Part of a small language model's weights.
Architecture: LayerNorm before each block, rotary positions, no biases in attention or MLP, untied embeddings, normalized queries and keys, capped logits.
MLP neurons of a small language model. Each row is named by its layer, matrix (down: output weights) and neuron, and shows model dimensions 341-511. Each number is 500 + 25 x the weight over its row's rms, rounded and kept within 0 to 999. Numbers have three digits each. A neuron's up and down rows have the sign that makes its largest values positive.
A block is one neuron, or neurons of one layer that tend to fire together. After each block is what it responds to, as a language model described it from the Wikipedia text at the highest values.

L6.down66:516526529548485484471504477491498464530466523500460528487535507520471544496490510505514487514501509452498457477496459458511499522482522471521498506495525538466503514507495507491510460521511481524494544497513476532538503493502532467505490569499497535491525510529539484491518536497524487512499468481539508517524528518493521542492442534516475470498527465535488500485512475531503556500553503503516485538547508506496467567512529480556484482485466500504469509487514496585526473522495439542489498520471533487488485516475
L6.down322:448527556517522476468492481493504529531546498518501473513494503473490471563489488469485490526506477516542472487469518491485505472483545562534497491551465529488503490526539467489506480494487492487518487520540566516474474512455518480532507468518499508544468450514446507478526496525491479513521495513507473481505491534494460493471493454520523486512463478490490478493456508496496522506520479498509510506518471488475471522458478473500496468474455532527549492516474522500460489482449477505462536485467515479483470470446
L6.down537:502502494502523525475467494489478537510495543489480470516537494489513516472501494513487493534489532516538487499499496447506488504561541522528499444478503549504485522525453451503506468498483479480491487478505441495517510489469473515511493501532482527535519516494488557523534501527501485531550512503524491474497490505476515487464479471493502495495535523504522502463477501573488499525525521463494523467490505489448491514497479513497455507513512511452488513537507491495471479529469512515477484506478529489486494484497
L6.down841:541489442466525481458466472537524515552527524498486488528503511480483509491517471539460470501494539522510484465515507521504512499501463501497485462462463494486493484508468486487508503532474509504484496517534514532535527494532484496521513511540460510528484502480505495502493483518500491448503526481506481458463509533508523473485547483497495461559513483475497437481490490537480481478489512497522485523510525490500534539534527498490503510467507502487519496536519508521512456507485495524481506508510475493460487476488
L6.down864:512497487529531487501499489511517496501484521484443460473528551475510542505489504491518479444523536506472466495501481487537423488498518542520493521517492472504479492497467494513491472517456510461478476523485464508531525492494469502531538523542525495496487488522499515480492516526551507504502532485528492534517508482485553503461494519518469491455505500493556500503521500492534488483525477481464536479490498491514451539524502505541499531508504484489481456493464530510478492532506503509506555475462488454477554490507
L6.down1215:484487571467472522483509500521459487507539482517525507504492465514527479521514471478531499500512528480475518512500533528499488515507542480469525510506512517462465482500524525518548491479503494480504461515526486528484524435486479511444544511509501515515492478498494490462492454490480493545447532503488525495470509488446492498525480499528500495451464495476472507469496493473488506529548506473489488489475468524514550447525494501495521464556484487494494527489484471547478487527551494520484522492495520517541550492532
L6.down1232:513484525501499496492494514493514488521499507513491498506491535485477497498510497521525487489457472503491494522507521508508482494507455502488487523519484495539517491502506502464538540487509482538507518442456486488484482471519469522519492445498562495470498519511500481545508461528473473513551506444473464528517479553474570525502503469469517490480516488466492508475484521503485448484473485473481463517499464462520507480503488461520533471503483453477499536498471474526497507469528539517512493496487470505471480495469
L6.down1242:526468555481508533486510491513498526490500502504490520487519500506500528535509535504524540511483473551522529519504449431530449449533502522473520505496495477512531506531503487495517517469506475519520537494503519503492510493501545489614476515521445553491510515494524519452521490546500489500505457491545487507506495545508499463496480482488524483486506522487479496506514470516504503531471471522511490510537503492488540559477511544522502496488482514475496473482484524511503462565525529553521530511472451466514489465512
Description: Mid-name tokens in non-English proper names and titles (German, French, Italian, Slavic), such as für in Museum für, de, La, inflections.

L7.down512:518516528515500491515493495495502533532482476506502501439525501540498527482533533471499468536505452521527504528500477514513493539506515493486498470519536492472520446527470510479504508531498483499511480538499477488520485496479471474489553503490528493534502462519479468504526496471473463510482483488465477499529504518492503456467493499532519489526503483520525462490495556487533485492489535498520519527493487531462500491491517456489478557470508506512513497498527519502484509488504482506536539498502477511511529496480
L7.down574:481498497502481505470486505502518472507498563484494515471551489471477508491499512475512502501493506468529459443480520527514488514522470444524498505488523492451473492512475496524512470475481497502491455498497500535544505495493464492491449479505480518515512508476495488505499489488506498489517535482530465462442465492495539516466457485469536497512515516493479490493461490533500512487522538507507503521512485429528498494491501534489470492510519494527504523506512485558446507532516558485526469468524490504482516481512
L7.down812:488494444490492440514469470479529514492465468496521498457548502472489485511516484515521478543494478479457463513492476484529516449473444507525482535458501513470481541510520443514488493495505504493487556496512513502459497473508484497524510514481507484491515518500495524512499524507498476504504516524491467529461475455534508477493469520478481485520531517515503528521506546511507490488495536517483507548511481453487506498481528544522512530467532529484515493514489511444512486477496482499461492498535542500467506499497
L7.down1022:473535527485546488511531468420512472496495483496497513472536498453504513524474458503536495514505517482529483511493468521482518492510505501519473484462480511467479514482554495502518507524497508483491538502510437533541526484553488510513493485522507510515487452491490557524524505552511473504518548504442524490438499508484510471492480478500475514442520541460519484474525504502478479486498480489516519500544519453497520480494497481489534547462534517536489479528502525517480500509467503503467510539537508464523534491462
Description: Word-final or mid-word pieces inside non-English names and titles (mostly French, also Danish, Italian, Portuguese) in lists and tables, e.g. "mill-e", "fê-te", "voisi-ns".

L7.down43:541484501467504515492506464496499491520491465510522508463511483477519534450475555546478479505518506482511482505468497456423475525519525493542486498494485496506476507529530487496491487512532534533484490478491519474497514475506520512523550564525499511515501512527541509487554497561487531515472481476503494504544495464522515519475507543531518459512496496502508503529507490524477477501498469467526519509515532542536474530485516466461458456469522505521515488501484522524453490513485514446508463517500464509503447500476
L7.down636:527519515514499539502546493469482489501479469530498502522519473490492481470515502492495485431499472474558466514496501538489531510484470493519499527508482532506471502470518469509496504524511504476508506465485443489505534521530540491578487534476457518467459516520500522464495470539465462485515495478505478481484517485505478511502487464494477468484517495527519451525504515515505494527507471469534501475469485492498522514512507487531483514504469471517448498521527498493512477520477520501489515491483493506497505516470
L7.down881:535539490463529549542500472495481487510469510465493513519504472493523516501453479545484508527534446520489464451493501528494475494498482497463495514493502523490486508473544525532520489517551450511448503478512461501461468488491474479507564508501476492507505480494452506482471536442483474514516509482500462502497517474499515477495468516493520493495521516498501494516511480494513492521481461514511465494526548498471527486476487483449530491498518535488480545510580476447520503522474529497470491534508541513489470510501
L7.down1118:533467535518547516501520464516491497502512526498537485499531515509515551496481502558515525503491467516469465461542487445502501489515456511495487503455483488549528540479510499471521507506493530477481503460476512492452524483496513503516558512499482527490533508492503515486467509469468527522490504468531454494498504507488521531510511464564516450495481483511506495487498445535519509501494502436541479523485542523540509511479525479534467500480464496522451490532502520528501479489516457485496504510544433493494550494518
Description: Final word piece of a multi-token surname or organization name used as a sentence subject, e.g. Ma-o, Rign-ey, Pabs-t, before was/had/'s.

L6.down109:532533511516493483510503466500550532460497478490496519520480467502512525537543498489488498511444514482479559471517496467442511507504561510474474523494468483473468480500492503489487497515508495522510525497497522488476490524526526514533553499451530535515517517447470540482497435489450518532484487523490508502489495486548484535498486482516511462457498511498481482521516536532508489506515528508461510582465535485531505461563486484487498514521509499491519478486549505478521473502534502468496474475473479516534485481545
L6.down126:499500517456525485495498524498502501505487500504533540490481548476506529484495474465505522538551465488519497454462500498494515466465518516501519470482523483555503502503519565518510505467478485495463518504487522542483558535477516464478473479456503456510458514512505556504531545480484471462516510485496465508554547448501485498503506528518508525514495519550470550475537495477521535439480517531508521470472521534515512517519522478507498493499526484511468467496530499493481495500506540479486498504441498522507480477514
L6.down220:503490500513495529528519470494496533506488461517474467518535508519516499488518482526470494493512504500514512547478462468476504546521484503464525497525496520470473512511503512534488499507525535486530489494461510517510500446550499499480468546516471497447504525514511489515518539519474512508502479551503503536511511522519551519456530500517531521448519557490493519524479506500500489473529448513482474478488499466526454477468466446492513445485534532508491503512504465485467522503526504513464477481500516534526517483507
L6.down625:526472492546523510477498501473529464500512532505515529516508502463502510536482476460514485477522547482452512511474499497486484454490479468454532461453503501481489484459589491447518477467450520468553490453472548516514505485526506547504468495513503527477525483507452511507490516501478474520526480511516477483542467507491536478503519481509493498495533513474503471503528492558488496508510511491461504512430506494520479480510527491479492482496486503503501486491501519468571502553519544504523479486488494510565486488520
L6.down810:492480521494523499468475505484479510503537493493471526459515520517535472453454510506485473486543533533495496508491468515498518510480525464537517489489527447502488461488516498507478461534516531521510455519481569499496480471529494538473479474523485489488467499496503489521495514494517548519510493505509498497519518468477526535487515472535479535515457490499486477523455498495516526481474496467488525518510502479519499534467527458525457454506494508554470482511500492487508533484517485489480484465539494476529477495473
L6.down951:524506547526481507493495510502531546487483490511535470516491521478507533504514487520507529442521504482480499508533502508554501500518471483489485479508468495456504479457524478493519493533501499493524495454491503508532494493502515559468542535523480542499500504506472535479482509510491476489502490506512512513484538515500520531488488536528516485488514462475477515529557512505509425503498486518485456477474518447512485493529523499519458471483462533513493488489525476505505523505515514507485486517449509569527556454481
L6.down1046:476473473550544531512497503464470501514489493519459476471528490453501468499475503463482458507512479469522511508487549523502507482503513495515533529539476501444485479522528527516529505495509516507490485520499490506488496539540487503586524457511481501508494502495464528512528504503463475512534542515485497518475491491525511539475487477484509480568497455557473481525517508475473509498516484505503534482497474495502486463485510491466480483491464480559483470486503497478508515505493483478523547474521506452493499482504
L6.down1265:529503531550509537496510480550523468512491515510528504474540464526470538528505476528481506518507469493450522490488499433455489475476545530462525482472539481531499531486496486515492451491473504454466533508508480505492458482466517510490579528505540512525493493474457532508512480479455491530462490514492481491505464542479510539505492540530487501515480507514489535503503465521535509493517486486481491499472500506552469528526532510508491473499482518496515468454500500505493511492500502519500502466484480564483475495506
Description: Final word-piece of a surname or place name repeated later in a Wikipedia article, often starting a sentence before 's, was or a comma, e.g. Chapp-elle, Carval-ho, Ingle-field.